Weights of a small transformer language model.
Architecture: LayerNorm before each block, learned positions, biases, tied embeddings.
Training: a variant of Muon for these matrices, 538M tokens.
MLP neurons of a small language model. Each row is named by its layer, matrix (up: input weights; down: output weights) and neuron, and shows model dimensions 96-223. Each number is 128 + 24 x the weight over its row's rms, rounded and kept within 0 to 255. Numbers have three digits each.
After each neuron's rows, "fires on" lists the tokens most often at its 100 highest values on Wikipedia text that the model never trained on; "fires before" lists the tokens most often just after its 100 highest values on Wikipedia text that the model never trained on. A number after a token or word is its count.

L4.up293:145113113150092114109100149129123089105144161171119141156128136126098132113117135106125144063110184102169066111132133113139155113134141101130160146114107112153127156131104135127168127187122129148144126149157134111134119115151073127124116119112121155123149142145165107084145146120135133134157153152130185156126182079126158101106124178147104112179100138126103177111167176180122110119118
L4.down293:118130141119142143167112145166126132137099102092126110085108137179145137127140088124130123192133134133112146125110128140120131165111120187129093175099122115148111157094177096156119114137122132131114145123141152110114142137093135105152140121142140093142109094132077139161135067125149134095116143080094131121121103154145096155124125104115185124110131169122105121103130061063165178135112
fires on: "." 57, "am" 7, "tt" 6, "M" 4, "===" 4
fires before: "S" 23, "\n\n" 14, "C" 9, "A" 7, "\n" 5

L3.up683:137106149141124127124115121126111179140124161128136108163096123089097130146109092165146121112133184109119133127143128140126107107162127170106158175187059092097124136121121135120146103156149110134146194119119153090125116089101165184147094132122113125138166165137097111129107168118137150111113135151141127126107144153144157137092132126111141180144101157071098117116123154124132127121157
L3.down683:137172156108132108114088061089124087124108126139130104149124080125132105183114109117137169116107165165169114107103121105126161094155149128149097122153140149155088133105141106115117151116100135140135077099090156148098133120156137128119109104160149121143135102156165145163108148161107165107094133117093142083174116145136131152148139120121104153137115142122111125080094123127103169128113
fires on: "." 71, ")." 11, ": " 6
fires before: "\n\n" 75, "s " 6, "\n" 5

L9.up116:117154096138139146122136133142102116074075113113148109107103126102138162140142120165125181128135113104195170176120092156138104103159097059158103160154118079126139150121096080107096150141137118119120154153141118104124118107141127152099121153144155148146124151115094155137115119141176130178134116133092087152112124095155138115097070156117119117113112074114153134127148149132139142111174
L9.down116:115096130160109090142101129126113129107123101110124123110152119177109127107090175128147116072145146099124102133179124114132176130128164181151131160183103111161131131137142116105102108158122129142137109107149140121089144117182154129149103109146147118154137134136147101111151135157121094121171128128112129101125143135138103109125111134139107132097125139169099151113131117094090124109139
fires on: "es" 11, "ed" 11, "s" 9, "et" 8, "ist" 7, "t" 6
fires before: ", " 26, "\n" 14, ". " 10, "o " 5

L7.up767:144119137112076113109081175084123099122162082125092086142110138138118125141115136133148148143112150153098115128127115121150100171137122111137136139156146082143133128067125130081120150125119085147114139178133134139120122120132152080098132152134102125111129162115131150148091158145145131165126128129144125125120126131163097095099140143141137143137153142120116119092116148132111143117151
L7.down767:144119130083114140131145134105118109142115164130159106139158090154159146135153132186155128123143107138121181138106129119157086108078089113139138169131063190119163126142150106140159122136120123146125118128151114142129123106106093095168135126108131152094118129159137156140143146130104110108122128180136107118156102099142124114079118169140087157127121137122190132146110132098093081124117
fires on: " " 41, "| " 31, "votes " 4, "\n" 4
fires before: "| " 63, " " 5

L4.up434:081176138151125126136137171089110129123118115136104111109137116130139151129142123120092135131123165114133143165130125127151137124133105107123122178173123128122127106135157131136136134126093101115142102101153084097131093105114092098084114150139131119124158077147129120124123121158133108083120151141160178110125138111161120130187138116107159153120095112122187207134124129116150128134090
L4.down434:170085104104069102132113122140157121144083135183145160169134122150140118056124091112148086167138117141107137137092164101108099150137114158111127137133123108135112137160140092140124117159117146113165130085114149117149163136133141146129100091136137149152112110104084110118074125152162086094091071196132124162123128133133124123088148155119144121152138116090114090085128099103095102089121
fires on: "===" 40, "\\" 8, "====" 7, "con" 6, "ID" 6, "Championships " 5
fires before: "\n" 39, "\n\n" 12, "-" 5, "| " 5, "math" 4, "Championships " 4

L2.up875:120145112106140128151118127133116115169175118093139103105152165124081151114128116136146121194152092138163109190136112153133127119112120112106111136119150129098131124105150135149124100085143168126132120107121091130144109109150100135138150153109132101149096140112094100155056149116116120128111154130136172154119134135093103153162166133154129142129121185117131125126163101130145099119157
L2.down875:124147115138096145116140113065103108114115099149145188117110157130133145132063149118133131119126099142137110127108135115160138113116102161137119166115113123109110144100098099113111131159144169150148140148096145128166091133119154134111099125165148095149117115120163115093123105085144121128142121178134158096141154133125114134156118150119120096188158147148134086173128085105117122116120
fires on: "\n\n" 54, "\n" 13, "rem" 7, "rac" 4
fires before: "| " 16, "==" 10, "=== " 8, "= " 6, "===" 6, "- " 4

L4.up931:125134142142105119140148097121155134111097155118136124164128120147091137160139114083117117100110134109087144142114102136107148110128184118142143125158154058131097094091146123146157145130092123141119113102088116111135083113151116169140115159186178091127150119158131093131129106145112112109126146131139125085140143137132135129142157120206158122142119132139128120138164174164150144131101
L4.down931:120118131114083130172131141145104134132157152132134124109161109122132118126126162144171159123143148162136091160145154152159168139181098136133138129131116129196119186151120114148100133142141090121131122137118129112151112122101113065126113133117100137107145107112131111116111076101161161126144161133089148126124170069115131140156095150139098133104141112111108153113111125137116166144133
fires on: "'" 72, "." 12, "’" 4
fires before: "s " 75, "S" 11

L3.up305:153132153122134125120109160132140092158107131133155127121131118082098133104145097144182108139095157110122163107125123096173131169139150096172104102109128117148131127146128134141121124091109112115111118161133148115145186122182081135142118152159156122125143099162105083202128150142113112125128096089129155088174136116150073107116091122144085136171127137120111119124172163152134125132101
L3.down305:113119148127135144149123114118104138121169160133113091085142121108119132141126129128107120150160165151186085140176110118135133132138129137102141136142135094149101174095155127128092142142124095147115125096132127141126120107142089146123100090130124103143123129139120109137196130138126125106129132181130139166150073137136120125133164084118156131154101106159158186125143149160167143138129
fires on: "'" 34, "Mc" 23, "cast" 9, "ism" 4, "ties" 4, "ey" 4
fires before: "s " 39, ", " 8, "Que" 7, ". " 6, "Al" 4

L3.up499:128111151139130107148112140128099099161131078175158132094129134108111143110138152094093133092125177140152100191141130155129125141135156111087144126118098092110118144129139135157147116135148120118127136129127147086111155149124151141174128108121126164144142111159077146121155168126159089110136138172137121111119131114104115108118105100144101123118151136091168151126121146157164134050165
L3.down499:106118111155092172137144125137157081085123163067126103094112130145178120119150129109128134115143119149155108136151115153126122124130092112114145143151137173115116164144108177134151130125114115146095133115175133157140146139106130123142125139146133150144144129148150190150115125121145140104131146149135135120101148095137102073140121133104143096134115133137149124100092080121079134144094
fires on: "'" 77, "' " 8, "’" 7
fires before: "s " 81

L4.up497:127161078140144123125109128159149109166094137156114194129128176097146163161112123107109109120156112120110128101127122125134074122160141090097097119123148122152153111150131142155137115099139096080096101157082148143079159137144116143137179155164160121114131125149126104156140141111170137123121111103169149119123167143144094155112128149117213142134151159143110128129092139133136110166143
L4.down497:122091130128154109139121110117117121108141132144183135139118128129134137161160122127128158112154176164143142124121115089136139117122117141159128135136136160078124180151084115138095078129157109118129102099127145123107127136101130128155116125098135115152081144099151123107125105129123082106154093107136100162112150124128128161104159125113090150129117111083151101145136113132130172070128
fires on: "es" 59, "ors" 8, "ures" 6, "ves" 5, "ers" 4, "ations" 4
fires before: ", " 21, "\n" 13, ". " 12, ": " 9

L4.up598:113097138119113122081123146106117100137104104139168134138128133092134138133125161161074104108123156127135117087097128156111145136132183136118111105127127108151115152139144152099165157148095100126157099130147119146128123100152116118121110082137119064126173098071133122148127127087139128111151153121101111121137122139110178132183145131118121151120133115151132128113144156132148125091140
L4.down598:115110146097096099153099157108115166123117176115148171104165130121096131141105110093157122130092117139111157129146127121119156053136136120129123132087115149141139118124136115149143092178142127177125093132140130167113096103137128115126130160146111155141109142139147117122118126157085126161174103079117114089117145145081095150158088128115168128119114166110144133081144133119096192082112
fires on: "." 92
fires before: "\n\n" 83, "\n" 4

L2.up24:101102120091129138108106129116116123105130094161138147148088146076096133120154119095153137149132137089135157100097147128106139139135115121136102112083114104147103097123150189096151144130158122123131159133127154129104139087166121135127106094135144120179095135167143106152176156119096160137112098189129151151128082137123126102134125091126162145132116103119110135095146095136096143140138
L2.down24:152140106140099176129122118169128168134130125140110133130138121164139162138092103120141146112099120096146126147115068157135153086130104114126130154170162104115100120124135121164121112124102115149132087168134119141093098139138130114146133137107123126091166154152121133112147175147117149103124111054133150114103104160109150205144106132104169105166146140199106158149135095132122150136135
fires on: "–" 92, "/" 4
fires before: "1 " 18, "2 " 11, "0 " 11, "3 " 8, "6" 6, "0" 6

L3.up968:117123158129145122151162125133165163140128114098128105120129130068098137131141152154104187133103122070134154129121120159128125093117165064128102086108162107123128153152182111114118105142129085088139146097110102130183154151105120148161115165160152134178106140163113135134124147155105117131126142110131127139138136145117130120151085138130127117125172129091133141098083151154120125124139
L3.down968:148118140110124080112109159151120100096182088153142122124113166155143117127182154126148122128201122161102108119174130077105143122125140145109120113145127141138155122106119157145129132121102134178093107147142117119123124136115123164142166127155100157151133138142110113124147124121105151133121129185122094138147118100134144144172139139136096128108117157105100089143125117149102115156098
fires on: "." 46, "0" 10, "es" 6, "1" 4, ", " 4, "of " 4
fires before: "\n\n" 39, ", " 16, "." 6, ". " 6, "\n" 4

L3.up871:146180121110127145150179142096128102157136095105149134136127104134129137134116162149110156094132169049120145122088138096158164136145103125137147177135108174133124169172130127083155113135093109115141137138102117113098143155136107117108122142170163065097170136151164132137149152145130067136118132131085127106139161134143097143158140210127099157131122146127120152108167132167115143165152
L3.down871:143104165097142113119157173111068084107131126146150146127132122162138144124110171084112149113139163083156167140145164093121108122117156091144122127155153078114118185093102143149113110135162078151143125120111137116122160156126147130166125138106142128155158141161128130124139103138123087135118115130173121135102092104129071099118122128156172124121120126146146144110098127138113155148145
fires on: "ers" 30, "s" 15, "ations" 11, "als" 10, "es" 7, "ings" 7
fires before: ", " 30, ". " 19, "\n" 10, "." 8, ": " 8, ")" 5

L3.up495:115194118082096078090103136140091117144135142134119126152098133139156096137182124109122131076116126139125128153148098104127135159162117122107139162130166117134127178106171096091115132115132158135162080165136128166126118120175112142157099148127121104132141144164169128110101090075160140108140141134171135128116116137136121153155139128145098112120110122133112095121175093132117084082113
L3.down495:103143143101074122155109123131146172111127105150131119149124143138114137140110132105095125114078114157143097144140113133132103144109066129093166178117131141124124155144165148092100139104174138166170088115118139115142077091124146124127132094160148086128151150139187081114140103074149129117104096152137159078119151130140142133100059137167076157147158149175138135087145139077092108139109
fires on: "\n\n" 93, "==" 4
fires before: "= " 16, "==" 12, "===" 11, "=== " 7, "| " 5, "- " 4

L7.up268:152137148149116141177108124124105144117155130076115099098153142127145076158129103122148106179111128105130133174109079084130121148147132130126152128106151110145134123087151121169109164108150169130114126058119138121124108160096160117125127134151125124142102076155092126112106123099108102082088113146111115128170107149141107153152104080107140094127095170100136136140129144122053149149131
L7.down268:146134124104129120113148084129114120136108106174132155107135176080106144102126169126115123150110066103123133125159131146110144104155127151164151087130142131155122132131074114161143119126106137113162132071127139124154153140149096144126106163125136105164107154141112079145114138136123141172095101190157074120149128137116094125116128130115077153157128117167147091088075101162121124112116
fires on: "|" 31, "| " 20, "\n" 13, " " 7
fires before: "\n" 30, "|" 10, "| " 8, "|---|---|---|---" 6, "; " 5, "." 5

L2.up907:140107161111112093130117123086134125103145119114093129113148117147122134144157154159154113127088091123108166131109106134107127146108165089151148097104118110125138141137108146121140144096138113146134128128149155127153114103153103122135096142088072070144134142169126129153094136169113138118110127123099128161135105166174125085126102177127111095114146140078098121137121120105182157110121
L2.down907:149100142107087129126142142085110165142110107132106159134148101118158109144125120116121099096113126114145167097053136130112133129103120147148121088118086110178152118145135097123149108113145150130108091138124155112112093148122159138114173071144137116136105193107132144108145137117104098196112118100125121112152107133158095118120138141131125128138099157108113153105143105119140127125118
fires on: "=" 23, "_{" 17, "^{" 16, "cy" 11, "anti" 10
fires before: "2" 21, "\n\n" 19, "c" 5, "[" 4, "-" 4, "% " 4

L7.up910:139130104140151153134093090125166073128127129106137120105110099091105127132172097134131076121099123112132115125101099148105122153151153144161163121136139161117116108136180118100146108096143138128136165173135149150142120087092147130119086106125135148130117122178109138163152136113143162123092135111097137137140155148183103149155092097139155092133146148114125126119142158101129134145132
L7.down910:166132113112149121148115149146103113182175117134146123124163146129130141193158127158152124113141150162127132122085113161119127119121124167059115127136108139093154135083142103158134119103122105141180116128123167132103114137102128131164143148095127161120134139126129097124119129117083165159098100145161101126161123128118165170123124154116081134112106099116168078089108106177120123106093
fires on: "\n" 53, ", " 5, ": " 5
fires before: "| " 32, "|---|---|---|---" 8, "|---|---|---|---|" 5, "|---|---|---|---|---|---|" 4, "of " 4, "ent " 4

L4.up406:124149151129159136157135096145128132113130093160177084143138170105158156162125136076105136110108122135154168129128112162144139115082129111154164158135095110139123121113135158136111095164139111165112123172106104131103134138107121149142094128179119117186199153146132098135126129137083114101117158087112115132160192112138138147121116165102114149135142145113083157126109113146167147135136
L4.down406:124118104125138109121090088119130105122162157090130120079115058109132062140128150136149166125171144116130127133152136143145102103098130147123141120145092118141169130139125120132121192127142102140151093144128094055128160110129147154129134138156149102133125075107166163112146114185125133162124127136106162073093138156127136109178136113165133113099117109146117122150086135134121133128136
fires on: "\"" 21, "'" 15, "0" 11, "1" 6, "s" 5
fires before: ", " 23, "s " 14, "; " 11, ". " 9, ") " 7, "\n" 5

L7.up256:116133153144135112139065120135140117153150145165110139125129148128150152104132133106070114160137132125138127130095108137146148113127173110118086102149174094166114137090137099089150105126093122152109151138103124117131128159144134123157189134193163111138121158149117115143109140113170127150112142132126126140174154083158131137170109144097071121145119126120115182140128099120115166186112
L7.down256:161144173131130139094116164130141151099110140113152136115123144132121137118112159092131118103108114170180100144135128131126154118085153112095133143119100156125131161099148143130170121121112115107096063118123114098123097154122124123125122131124091150135153094131118124131090123123135097177178168145118152125138164158074090094091137107138147100131118186115133104136100103109188137115159
fires on: "." 75, ") " 8, "\n" 6
fires before: "\n\n" 69, "in " 5, "\n" 4, "- " 4, "and " 4

L3.up597:147094102138142129111147128118162144148126102131126162098113139081122146147107146118172119129121166104134135127124144140168133123108119117117117151100044073153120105168124147145152138128153091133149181149080124104072154137114137132139095096124138127129136145156185083153114142166121117154096124113129133101148090146121131166124136124113162127159108154067155174129134143128088147115143
L3.down597:110147125132131120127085112138137138121148117145094145138132144113122113126165116122148135114142144150150082155128134162092105071094135124135119122165134124145154145130143142149155106114081117120147106106111136129120121123094092116138138129138142133142162075154112161173097117136201134112134105171080125102100146092118117082157161146143114107156117110118105114186120134087093173140147
fires on: "'" 76, "’" 5, "," 5
fires before: "s " 75

L4.up401:155138142115111135122148115126120110101102119078110130131092134122125196123106132170088132153121142107165124073084114142155123184133131141145145148141107146130150147158155121167153113160105085151134157096129153085109160138127095135157157139168132152173121117131158146135111134085074128148150121117133140108133115129169105123117141113059137149140127151141090132113148082149178136141073
L4.down401:155111178102134096113102122133105170129144126134133134092156160141091085137115089118151144096107090109127164133182122141124081157111134131130093123153138107106113143173120105119111131112159118139164143120131096103142113116136131101127160165152139098146105129137142108136145077180156180113118155109164097168087149115140172149135150130150122100105179125130117173123111160151162112105158
fires on: "===" 17, "==" 12, "ory " 7, "am" 7, "al" 7, "y" 7
fires before: "\n" 23, ", " 17, ". " 8, "." 7, "\n\n" 6

L2.up860:125101123124141118122182121131141105104107122140109079135153150155140124093153125129135136136129084103108088158161101118153115123104138127115143129175100170130124142086107146119135147089120124136148119141160151071098134112138142129154121132121114124168130104153137120132139121111113135180127141169084178140185120134104103135089127103130133124108150106137134161142155119156157118095102
L2.down860:120137148112102162124111131115197083154162122157126136125136088106085148131118133142127148114097158104141146115135115096111084137126112118126101133145135127093152131108102153178125143144141127119123147154117120158154114167142171145126146133138132179159107166115175141129104189137141095152159127126132130138098148151106088143137148158082123108131099123133154117105137084116085139135109
fires on: ") " 26, "(" 23, "| " 18, "% " 5
fires before: "| " 25, "−" 10, "|" 8, "°" 5, "(" 4

L7.up288:114131088119110098138053132134122108155137093166096101141091102100168118177079116159140152129142119091146137124118154100159133153130120106141143114142064126103171119105162096148138126122121123156085093099149072146131125135093126140136164129116126164124115134126118147141096133110140093150127203116147138123123098139136139125160166100125130092090120141121117120175142138118126132119102
L7.down288:144163138148138132126127097113108152108137111129118088078130128119119132110132124156125104104102116110106165151096115152140121089061152151124131141153113125103142111114139145156143098126151150139139164104108116127109129149090096127133128104136117144112130150151131112093110102087106118126138151177085125084115090132148099114117119119125130113086094156137122156099157102126144134107136
fires on: "| " 22, " " 15, "\n" 10, "|" 10, ") " 5
fires before: "| " 26, "|" 12, "\n" 10, " " 7, ") " 6, "–" 6

L4.up968:143120106111125112132132156146118110093131146123173100121169130084136101086137132104094136125084162155104096117102118075121159117135103116164121116134119169138125133130104183156097096150141083137144119115153138131108133131134162108114100145196137155120147157144104129128110132141122151123133121118108131119130127109120128145140125110110152164081118116159150166129138159125119094175148
L4.down968:106124115127148148141109128115163166143099131125091063133122128110096116100131164120191129121143135107160190111124112137112106120128128122114135159152132143138175163146161131143146092099085116118130122140107112111124130090123105120123140091087160150123112094108174152132113151128110099133173106103146132155131112121169150133130153141138131117160168112127162132153132138087128126161103
fires on: "| " 43, " " 11, "8 " 8, "7 " 4, "|" 4
fires before: "| " 40, "|" 13, "8 " 5

L2.up125:149113139163123145110114153152105101124115118138070146121120103105130165152096128089123181105066164105138097161131108123135135129110098124137144148143110101101150125127118179083102135171161112115115139098087063138107146109132150188110128138114120108155151115128124148130121124151104107151113109119108119149110117134129160127132138110152119135148151125159123180135161141150152115119135
L2.down125:145128143122111119158132166103117122136112146095128136141104141120133100101152133147132104123201147112151146062132104130093077148137098125103133177134132120166104170108158090161122149140127109151132124160109165122154130157145098091110128139149163151127112129152132120101155106125133138116103157113166145131145160152140107154140145180110125146121127158114118131124149122086111122122181
fires on: ")" 70, "." 8, "US" 7, "es" 7
fires before: "\n" 41, "\n\n" 19, ". " 4, ", " 4

L9.up639:082156123135144122160111099100103165095107104134131090098131096097120140106088127109102150121111152088173130087124127137161120142127161142121111140094163156123151138155115144107154117147174117155144136119110123129139091124152121160139134139188175133114145121125139098159097132118117166115131126127126103103145153124095117129103154197147116133150136137111143085057159162147149139141125
L9.down639:150103106090155138158142146094130132103133163119149131097084164111130164167142084112114144120135151179097131137130121125140100109079136118154133086148106123164138076135130150112131179142137138114106111105113151159077137105119156150127111141120103131129140160118112114135122124119181113121110100102144111104136154120117159144136145117130128118099095138155111147137112117109152190150125
fires on: "tion" 22, "ed" 12, "ent" 8, "s" 8, "t" 5
fires before: ", " 19, ". " 18, "ally " 8, "ed " 6, ": " 4

L9.up337:120114112077142094100138132126144106134132137083145148120106151141144174123134115131141123096073138091149124121116109161123163125175124104119096143144111095155119128123129124106129112152107075091136135122092141133087105123117109117101098135150117099152176101112163153186118092102129127092121147128136174169138144115098115135135162138126108149178109141099075093092099150181104160104111
L9.down337:110167060119169130150129130120137110117129164132123131124129148131130122154137128137157114132138123138139122136140061134134164164126166107159091165135119133124097116069174135143106128145094090141142094083162154132108170120108132138128116171149112143108125103131105140145143121116084112119089090091153143126121150125142123082131125117096173175177141115043113136137121076140126144129139
fires on: "." 62, "|" 15, ")." 13, "===" 9
fires before: "\n\n" 77, "\n" 23

L7.up832:127141142117171140130115114127088152099122130112125172142130107124118132131133103122119142135131124098109134073123129126154125140118135145118095163125125111093153115175104147136167113081093182168150102123159149114143117089148134162117153140087119123131101166154138162136144113125126124067099144144083116147152104095118099170124133104134143110188141072132130147154128086164155115104108
L7.down832:131133157103087067128178133130134157158101130170082127090107180084119112084097120132121178106142100117118122102107115145098167135107136122152111138117120160089127100145141108108126151146110154139129051143139159137117172108104118159140137136111114137113129106164139111147125166136105081124098124129130062108131120148149098130169129153130135134141148144113150095147115104129161150127124
fires on: "–" 61, "ob" 8, "| " 5, "ack" 4
fires before: "1 " 12, "2 " 12, "0 " 10, "6" 7, "3 " 6, "6 " 5

L4.up455:137133128127090096106128160144156116162097128142146111192145127155129112111163121100124101117142117143144135130124138114082134114134114111135145160180101124124117118143116105103183160139110086138118141147172159116099130120135128133129114145146067134145131166150128101130149145115182129113119209138130115124135127157109112127098176147130120121147096132140105143149102107171131120097134
L4.down455:132097111132172132167188129118141163164122133099076067146149122142136141175126134167117157150129140105148153131102117108164114098117118103100107135140109114144124091090102134141132139142122124153125147158085115121085185031104138115176150111079140143096126151129126142163170116117139132175091086123134124143120139136127139108081142113109148108126149102086112133135120145094109149155116
fires on: "\n" 41, "\n  " 23, "| " 17
fires before: "- " 39, "| " 17

L3.up323:120128108123138115135156129153132160122122157120089104134099128107095141131162127110146144082093171093117128135095154126127153145107147098090121136071093133113105158136102128097165127177114091112189085135114136112126133108092111135120117136126126104125133102158137140147181114175109087076150091154129147125114149151124133154139103152140088129121120134103141116135098116161109143102117
L3.down323:125087118147131089119115106115125120138143163157088145109120138118098101112145123148134113113126137071099161132132138136140162095154142119115154141148125108187145173119166149129145165141132075102169086129119168133114094098105117135106095120136146088149166128137149145086167113158155126106152133134127152124147112129168107168175137120167154153111146133116141095094148109114142128159134
fires on: "." 34, ":" 29, "," 27
fires before: "\n\n" 26, "\n" 15, "000 " 10, "00 " 5

L2.up369:088134113121117115155165133113128117124117118098135143196163110155157140118174103153113181134090141160131120120120109116104141148142147156126148159155146102132114087085086141146136114150128141115104130153134116153118155094139137095075118143124109121129183103150112082170155145122130117147090151098063128088167174137119146136118122135100130131113089133103122194131158162148133107152132
L2.down369:135161123158086101189115120096121100173138171130127154112142139129123101123148116124090122149110106133141136154161115155104127135119113155134135171108136079118160127088156143146193136149124121100127129114127100142103133110145136122140168119086147170144158127167128139144105127149116113149155166080159152136115121123081207092138121117121113099125133127139082144091119138137104120130155
fires on: ")" 46, "n" 18, "ship" 9, "Women" 6, "Gl" 6
fires before: "\n" 38, "'" 7, "\"" 5, "es" 4

L9.up282:144129119108142134097102130111145137120086088096091162137109149117130153137139145184104140136109123107137102081141167112117124141123204107120126133093110107166154152168107069143112115143107093148164134130143124142132158096160140159154110150111139122128125129068145131118137191147107114108089122143153150113132149130157106116112143125116121112102122159132142166117124095145110124099124
L9.down282:114079144112134135142118121095159127119155165109163127104154119136105165182112116140134167127143162116116125136115113156136116138091072188124149148167128153147136129092155098117152123116117132101124099117088132140155120142134131119141153106140156140103136143140111099150121077141114131133118155115143151143143159135119121096139088108129090150143130143095171086164120179158134120137138
fires on: "\n" 57, "c" 9, "." 7, "s" 4
fires before: "| " 59, ": " 8, "le" 4

L2.up172:157095117156121114158117125100129159118159161146080068176122129109125129118094165119145122103119125137131152177134081178123196166159127144153129112098111104127094120098156141104098069171131074080172158151105136125098160127099163150150099127136172134141156162125130147161093114119126139096112143167137149164136121167143095113133148112120138129136128131093130195109127118146130134135140
L2.down172:157094106111158159126123109112102117087134087120132104148161124093086160091145131098096161094145168082175121119164144124101183097106098106157141157098136101114149146120181154118120170140136110107128126160134172136123110154119142141123089146172131119114124120158141119173138059140102144133108122069130115145113145109121150182129165139136129162117153111143113134125141128158102108115148
fires on: "|" 61, ")" 24, ")." 13
fires before: "\n" 69, "\n\n" 21, "\"" 5

L9.up516:108125118151117134149101135104127133150129165115100129126111137121090085127089141092116120134139126107138096172132125121069155117128139129167111135105128083116127129176128122117141111170072131150159159152114147073145106117128133113166104103121089175110141136109122107103110143183098095110146126191105169135090121121161117117133144123175175152150118162105127144137105158125111079117082
L9.down516:142185104145134116112109164122122155081079120131161111114137139102101125126102092080108156115152138157153156137100133123153094139163169117126105112191183127111107114119157095144182121174132131109135105124149105120204127094109130080142123137107119128145106126106126161125165175117126109071136111159154082141099137147113121138100109142121091094155124106155114141156167149114185182158133
fires on: "'" 53, "l" 9, "b" 6, "dr" 5, "Cent" 4, "’" 4
fires before: "s " 44, "t " 10

L3.up843:152150135148117117109168106133146153110109136120154088101132135105103154160134147100114100140133144157111120163111100100128113156126144132125077151078137098159135157122148136154160103125117082139172141111177110104114119151096147137153073132137083151155146147161103127179153104183064139140091107111078122146155140106146113129121123144142156127138119125148144131096125138146152134130107
L3.down843:104158118108069170143115117117141116114118148130148080141125094134110126134137140155107113154105129147117126178107130122157096155120100165114116117132109160159103136109164134157117148151114117163148134082152141116111092153138142127132104118120129147137103130117137137169123109140132091074157140140122137124157085113086113097126141120148133124100115118130134115078117114128084155137138
fires on: "'" 91, "’" 8
fires before: "s " 96

L3.up548:158116128109142125122125151164086165148154121127127127141097103097144098086090100132116145094120124094152115172140110105120117186135094090120145169121117096197106146101145144154159106194127108092138134112117136123120096193133091130155110139148173111126134127135061117062159104096095110138111168142089116128116109138109116102159141133136169126112143111118100145130129133140100141100124
L3.down548:151096115148124158134145106092165065117131150116098110116210129112128162151121125128120100083151178120112120101158147123138202123148096117134136107149141112165134118114116117125115099114151137112096117121125142154134149100113141152111112131121159163067118111103137138104163111138067141114094146124141158127124099126104127117150126121081141132136085171108097152123154119164114133122156
fires on: ")" 97
fires before: "\n" 70, "\n\n" 15

L2.up603:125138131178142144088103123083149094109103131154116146173206147102121116111081137115187133169134147154168094124119136180135131148156129122084118112136113118146128135117134184145122102126151148105116150123143104103091115129125132092132106101133115106164150146112138120125172147150099120091147137146103113126159117153115146108092132166099093120144143158129103113134077124147131165065141
L2.down603:113138132129127102110120155163144132110194127116191116111130135112150123169104141118142134103144101165165113180155150117120129114138133130101111097098113120169135086151145144103104116173148094098139115158125133104150129096119133121162134104136145104093142110141120124127157118170129148109115121145135096116143081142103113135118134122121155150110071102121133083151137087116127122151090
fires on: "'" 91, "^{" 4
fires before: "s " 67, "\n" 4

L4.up930:118122125142128087115110137116134149094127100114146103142128170114149156132116137143122122076116139102131110104127112137138085095134128165152066126137123128131147153142114156145119137128075112106115138121074109102121203102108145109103141139088094156085149115150114156183121182139122121097122133143102107071122135102152126120129158193074089143158158131106136158154140135110144122061134
L4.down930:106125146113073119134111144122152115127169146143129143152097104120165143084105138142095120146137144146149160107107099090130110150158119129130154134137100095138127120134117120153132127136117129152123106138178120132136099140155114098108129108146162091130138113147178068160126149159159125162107149136119124143125159131119143143097115104196119108153126097122144117123112137110159083128118
fires on: "=" 22, "ES" 22, "2" 7, "2 " 6, "ID" 4
fires before: "-" 26, "C" 15, "\n\n" 9, "\n" 5, ", " 4, "| " 4

L7.up893:116142143123126116091084146114121155109074081088155114146102096089120099115129116154190155091142144099127161089118128120159130139129160080145138136142172148134127068178106110179105139128162160119114103081112131126142188120111150127095129142142138103155130109115147118121115095158124116158117107134147129144183079118150115139098069116156138138126098108123139181138108110131113098160158
L7.down893:132167124123139100138094071134134131087147159142090113124111126159115129138111159145109156120131133166098130153141159123121117115112130117151128139136115115088157157115117117108149119097102125139154113124113156134104136166154132149104070108172183130107154114102097124102132096130121140132122113137101160121126188134094145085174177096113110096152142121129080119117142128108143142167177
fires on: "1" 15, "5" 12, "9" 10, "or" 8, "ed" 7, "4" 6
fires before: ", " 26, ". " 12, "." 8, "\n" 5, ")" 4